Weights of a small transformer language model.
Size: 9 layers, width 256, 4 heads of 64 (2 for keys and values), MLP 1024 SwiGLU, vocabulary 1024, 9.38M parameters.
Architecture: RMSNorm before each block, rotary positions, biases on query, key and value, untied embeddings.
Training: a variant of Muon for these matrices, 364M tokens, 5550 steps.
MLP neurons of a small language model. Each row is named by its layer, matrix (gate and up: input weights) and neuron, and shows model dimensions 0-95. Each number is 200 + 30 x the weight over its row's rms, rounded and kept within 0 to 999. A neuron's up and down rows have the sign that makes its largest values positive.
After each neuron's rows, "fires after" lists the tokens most often just before its 100 highest values on Wikipedia text that the model never trained on.

L4.gate754,195,218,207,240,171,201,229,215,192,170,189,209,267,206,182,201,185,210,190,158,235,215,193,201,187,213,234,207,172,166,182,155,202,200,234,173,169,208,163,231,192,159,154,240,190,196,207,217,190,222,219,205,212,212,204,181,190,196,206,185,180,197,195,215,210,198,237,217,258,225,143,175,213,194,151,231,226,217,220,203,228,211,207,200,209,193,196,147,224,229,220,243,198,176,179,177
L4.up754,202,257,193,173,141,221,178,220,209,193,222,194,222,175,175,234,250,204,221,188,173,210,211,189,241,168,202,209,195,211,183,181,171,262,207,209,253,159,224,221,192,189,243,216,162,163,186,200,200,183,244,197,224,228,218,222,190,176,166,196,193,173,181,265,212,189,194,275,255,210,258,236,205,192,188,182,224,215,177,223,189,189,203,186,170,184,219,156,214,222,252,202,203,229,266,240
fires after: " ", ".", ")", "0", ";", " also"

L4.gate186,268,126,150,199,229,197,242,183,240,234,250,214,174,239,170,118,210,196,226,200,184,186,208,134,170,179,204,211,147,236,199,176,246,118,253,195,220,118,221,205,186,185,192,196,186,211,143,193,185,199,257,175,151,191,231,214,222,201,236,197,221,245,226,161,208,212,190,183,204,199,180,219,234,179,225,150,233,241,176,207,166,240,208,186,206,234,217,158,181,205,185,198,244,190,168,209
L4.up186,241,198,192,192,182,193,177,220,228,158,232,220,191,206,188,230,223,227,212,205,202,210,200,235,224,207,246,164,207,194,155,220,177,203,215,146,226,146,234,195,214,181,213,210,208,131,187,178,202,277,208,153,174,211,254,228,182,249,244,186,187,193,237,254,227,218,237,189,206,204,214,207,199,181,167,193,183,219,252,204,239,246,226,245,167,170,172,211,248,232,161,154,199,222,239,249
fires after: ")", " pro", " w", " P", " re", "\n"

L3.gate975,183,231,194,232,268,170,195,236,188,177,178,244,236,164,203,215,190,161,187,277,174,198,187,232,187,205,246,200,201,216,227,244,215,234,177,179,148,132,190,211,211,244,232,263,258,188,219,178,143,186,205,190,193,181,200,192,194,230,149,248,146,187,182,171,207,168,237,213,168,198,209,187,177,181,196,216,209,140,218,194,240,213,227,214,178,185,216,188,218,207,233,200,172,174,175,198
L3.up975,166,162,164,223,180,212,190,186,180,290,172,209,230,197,233,229,191,184,195,145,188,185,220,195,167,265,208,165,212,218,232,204,252,166,181,174,206,159,187,152,137,227,146,232,203,191,186,215,216,189,218,239,196,245,137,193,198,180,188,159,193,155,231,204,123,134,183,226,186,205,194,195,226,235,202,173,209,249,124,202,151,206,217,232,171,213,196,183,167,202,175,178,213,180,169,210
fires after: " B", "an", " Y", "ar", "duc", "ad"

L3.gate131,177,200,205,249,246,172,202,236,185,249,217,202,161,184,217,162,215,211,179,197,205,194,152,192,169,212,262,176,213,183,250,193,229,195,233,200,239,209,190,184,234,233,216,228,239,160,184,181,234,183,217,193,125,179,239,189,158,166,209,176,202,181,192,157,160,242,211,182,196,187,188,158,171,189,197,166,240,187,272,179,188,230,234,233,219,233,167,193,225,182,162,208,245,196,231,196
L3.up131,118,209,192,179,195,184,182,201,179,223,172,195,202,197,237,213,192,140,195,174,211,218,197,172,227,154,218,123,218,224,198,172,213,198,254,188,191,229,135,228,199,181,208,205,197,154,160,172,175,199,182,202,183,192,205,203,197,220,227,179,198,197,185,203,199,194,219,244,185,218,204,282,189,199,202,227,212,231,210,242,189,159,144,204,190,182,234,289,188,218,178,284,214,183,178,182
fires after: " S", " K", " L", " s", " M"

L3.gate979,190,148,204,183,213,217,235,194,212,273,212,202,241,183,196,170,244,201,263,213,195,181,184,227,146,189,234,194,234,204,227,245,165,223,244,240,185,183,155,201,238,210,205,177,230,178,161,188,190,180,205,254,143,171,250,207,178,264,180,195,137,211,180,191,216,194,165,228,195,217,207,236,142,240,228,219,154,252,259,200,260,176,198,213,204,174,243,194,177,231,201,187,174,199,179,151
L3.up979,194,206,146,165,248,221,220,232,137,228,220,269,209,248,184,180,213,164,254,185,197,217,211,167,194,213,216,190,202,209,209,180,168,171,190,218,144,207,230,229,195,250,209,168,248,160,149,146,203,183,220,256,142,171,186,220,194,181,160,239,154,194,174,148,229,163,188,257,224,225,187,185,176,216,222,161,168,226,222,205,172,200,176,177,198,242,177,222,210,181,206,206,250,214,188,240
fires after: " se", "ad", " Se", " Q", " s", " l"

L4.gate875,200,214,186,209,241,189,181,197,187,203,193,220,188,163,175,171,140,258,210,220,264,225,195,187,221,227,168,230,242,222,171,185,230,194,187,162,257,156,186,184,220,200,179,205,240,247,176,261,240,247,214,175,195,175,144,207,162,215,210,240,206,201,220,193,175,214,195,191,223,198,218,221,264,217,242,219,213,185,232,182,216,167,147,222,229,220,140,151,187,148,224,201,187,223,183,231
L4.up875,258,233,197,170,194,182,220,194,225,187,245,199,196,110,202,105,198,212,149,159,215,220,217,221,234,228,206,237,149,166,152,212,172,203,180,195,215,160,186,180,169,156,196,150,119,192,204,220,227,239,212,200,182,179,201,176,250,191,184,202,175,198,204,182,168,244,203,223,190,182,244,173,174,183,205,208,139,179,192,183,240,130,251,210,171,185,184,271,227,167,189,199,187,247,235,192
fires after: "y", " the", "op", "um", "ro"

L4.gate897,165,232,165,138,204,190,226,233,197,187,164,213,193,206,176,211,200,240,230,184,143,249,166,206,269,231,193,238,192,231,165,161,224,217,208,205,232,255,271,262,149,215,209,234,200,181,165,233,189,195,247,236,185,182,264,256,204,194,182,211,210,179,231,211,236,227,192,275,224,166,213,233,147,211,237,183,213,158,235,146,210,148,205,185,189,209,210,92,205,176,187,173,168,257,185,211
L4.up897,164,154,228,214,222,216,252,207,171,153,180,201,251,200,240,185,218,244,208,191,173,199,228,223,224,147,151,220,206,141,209,220,190,253,219,226,190,238,228,199,202,165,216,208,201,223,245,153,210,223,170,238,237,207,115,172,198,201,147,190,195,245,221,150,189,172,199,216,229,173,214,214,178,170,168,221,228,168,202,201,179,210,186,267,172,184,221,204,154,204,154,195,226,212,195,217
fires after: " found", "ed", "ab", "at", " B", "al"

L4.gate529,182,230,201,235,177,199,251,173,182,205,155,208,248,242,135,228,229,205,191,207,222,174,168,180,207,195,206,265,155,252,178,131,199,268,183,165,188,216,197,172,196,195,171,235,158,229,266,216,196,219,196,241,196,203,196,237,199,162,196,220,254,216,208,254,201,196,197,225,135,244,251,228,201,237,202,217,222,218,262,206,219,228,158,179,165,180,226,213,208,160,199,253,127,203,228,196
L4.up529,203,193,184,182,139,180,167,244,216,169,202,212,216,214,192,219,222,160,234,225,210,208,178,228,208,229,258,181,181,201,126,169,221,208,214,184,237,213,206,251,238,264,170,155,214,155,213,190,218,288,217,206,170,195,229,231,208,196,229,183,242,192,167,184,222,163,228,249,222,202,231,186,188,226,196,242,189,264,226,191,203,228,228,221,220,231,161,202,189,183,225,189,229,256,210,170
fires after: "\n", ".", "-", " He", ")"

L4.gate16,196,192,158,220,199,225,249,184,220,201,185,193,209,247,199,244,259,248,234,196,232,152,192,161,190,143,188,190,195,206,217,225,228,259,195,212,152,224,190,213,180,194,168,216,249,193,195,216,188,169,160,218,213,175,196,181,178,172,173,205,190,170,150,221,121,225,218,224,166,197,243,221,164,232,187,198,231,215,245,193,182,193,187,119,174,237,190,210,250,183,215,204,168,160,213,186
L4.up16,245,201,201,230,228,213,207,170,194,243,219,186,179,229,171,243,221,192,226,211,217,123,195,174,182,246,245,154,199,228,174,136,171,165,204,134,216,149,229,231,208,229,234,201,132,205,283,197,234,238,191,205,167,219,134,187,218,175,196,182,278,180,218,165,173,182,200,226,172,234,189,249,174,207,221,200,202,191,184,212,247,249,198,208,189,204,145,137,229,172,196,206,184,183,216,230
fires after: ",", " ", " s", "s,", ")"

L3.gate24,158,222,270,212,237,213,233,159,207,264,246,194,191,158,237,187,243,190,201,148,221,228,202,138,200,194,201,176,186,195,162,260,257,187,237,264,163,192,208,154,218,213,161,160,231,194,179,177,164,185,181,199,188,213,271,236,229,140,230,214,195,216,240,164,242,217,163,206,184,211,182,258,206,182,192,246,251,188,215,187,192,158,209,234,195,274,206,138,214,195,179,211,188,255,167,180
L3.up24,197,210,208,195,240,256,200,239,171,215,225,169,220,212,228,241,161,210,182,212,203,200,224,182,172,225,242,205,150,223,183,154,217,178,225,152,215,167,227,223,214,165,208,177,175,258,218,197,194,154,228,191,237,210,227,203,227,169,200,186,183,189,189,241,235,228,252,207,151,182,237,253,155,174,229,200,216,223,191,194,181,179,218,214,218,189,250,216,141,157,214,172,225,234,237,119
fires after: " d", " s", " D", " ", " f"

L3.gate929,199,221,224,225,223,231,180,179,212,198,226,170,186,217,180,222,173,176,214,228,209,242,197,232,253,166,217,240,205,215,171,183,203,182,182,183,224,178,230,184,152,182,179,201,222,212,169,230,257,200,211,266,234,233,208,164,226,179,178,256,197,170,208,209,258,184,148,191,240,196,194,248,244,191,197,217,199,223,238,176,167,190,166,175,239,238,182,240,140,147,166,193,210,284,142,230
L3.up929,175,236,206,188,182,240,162,228,211,201,186,179,211,247,174,242,236,241,238,251,204,225,215,147,189,239,245,180,209,211,194,211,235,183,199,138,271,224,227,176,190,159,162,167,220,253,264,219,180,231,255,163,209,198,240,204,180,195,220,197,203,197,253,205,186,208,200,207,216,102,186,183,163,184,168,231,165,255,249,205,199,170,192,212,183,272,209,187,181,170,227,217,205,211,218,194
fires after: " ", "al", " S", " s", " Com", " e"

L4.gate202,217,135,227,228,177,214,191,211,279,207,134,175,219,214,184,157,223,158,182,201,179,164,212,204,163,207,212,212,192,233,174,238,175,228,228,191,225,200,193,206,142,189,179,182,165,165,216,145,196,239,178,259,206,239,206,189,236,198,276,197,247,200,164,207,150,216,212,231,182,191,234,184,185,219,184,170,157,275,169,231,202,174,243,205,188,233,203,239,230,254,193,158,209,179,223,174
L4.up202,208,215,244,179,175,193,223,215,189,195,207,181,228,149,190,235,220,156,230,210,249,183,225,195,156,211,249,148,213,253,200,176,214,254,175,197,179,190,159,194,184,183,192,150,188,210,186,203,221,195,204,111,176,171,210,150,137,187,191,202,203,212,233,192,251,183,161,231,205,201,213,190,116,180,207,193,156,168,159,173,166,175,171,228,220,226,189,183,180,267,228,228,245,212,191,212
fires after: ",", " S", " s", "),", "s,", "s"

L3.gate867,229,254,218,237,215,187,196,178,157,271,211,220,188,216,243,209,257,219,183,250,248,221,190,191,153,229,156,226,168,184,207,214,203,177,204,213,204,213,174,220,198,214,205,215,207,197,199,148,232,202,186,244,248,139,225,212,178,201,199,207,172,191,152,228,179,182,256,175,256,191,193,217,215,230,207,195,223,177,183,205,271,220,228,194,203,214,211,217,168,157,198,159,152,258,231,208
L3.up867,204,202,217,244,221,212,225,179,182,181,214,217,196,159,178,200,192,233,199,250,244,177,240,238,232,217,267,158,226,183,207,200,169,188,225,159,187,183,200,226,171,205,242,179,210,178,186,202,211,217,206,193,227,164,214,200,198,156,214,181,196,206,201,264,269,214,200,212,273,148,183,186,204,184,130,186,181,211,184,181,181,235,171,182,220,221,228,285,199,168,211,231,164,181,227,231
fires after: " m", "i", " c", " W", "in", " b"

L3.gate37,173,179,179,214,162,171,240,179,262,220,172,205,210,207,194,149,259,217,271,182,184,216,164,187,176,160,227,202,202,214,230,255,193,186,186,234,187,209,198,165,179,211,210,144,186,154,196,210,179,193,151,252,197,199,227,218,161,176,208,159,172,237,234,209,157,192,243,207,214,241,186,187,115,193,217,183,196,213,200,233,196,185,187,236,201,207,206,168,203,197,187,144,238,245,177,160
L3.up37,173,210,206,144,224,188,236,196,194,198,161,236,216,146,211,282,265,154,219,142,175,225,221,186,248,153,182,175,202,179,193,151,241,226,134,171,205,237,216,190,209,178,224,173,159,211,153,229,187,239,186,152,167,135,170,228,220,164,232,208,193,226,148,155,186,213,190,237,211,147,239,176,165,225,213,187,225,221,223,214,165,196,181,193,178,200,238,233,284,204,250,201,254,210,210,237
fires after: " m", " s", " S", " g", " Q", "ak"

L4.gate974,188,232,228,163,201,194,225,170,159,199,151,230,214,192,195,190,209,240,195,187,246,158,167,178,257,233,174,168,221,234,203,203,178,249,169,147,236,192,202,179,198,163,225,170,176,252,208,236,179,227,183,184,233,218,211,215,252,283,122,238,218,158,232,221,228,212,197,215,219,218,212,207,148,213,248,228,168,208,247,186,210,165,229,185,217,257,225,206,205,245,216,145,157,190,190,214
L4.up974,222,211,120,229,165,202,207,222,295,244,176,226,251,169,192,188,181,183,172,189,205,217,203,231,194,157,183,195,201,195,216,230,203,221,253,180,190,190,152,220,199,183,176,176,267,171,185,191,209,221,225,163,205,187,184,185,203,256,151,245,204,248,248,218,210,199,179,196,174,236,213,255,192,164,189,198,221,156,178,228,220,190,199,198,203,193,191,174,204,219,192,196,190,205,146,208
fires after: "ang", " gen", "b", "ed", "n", "al"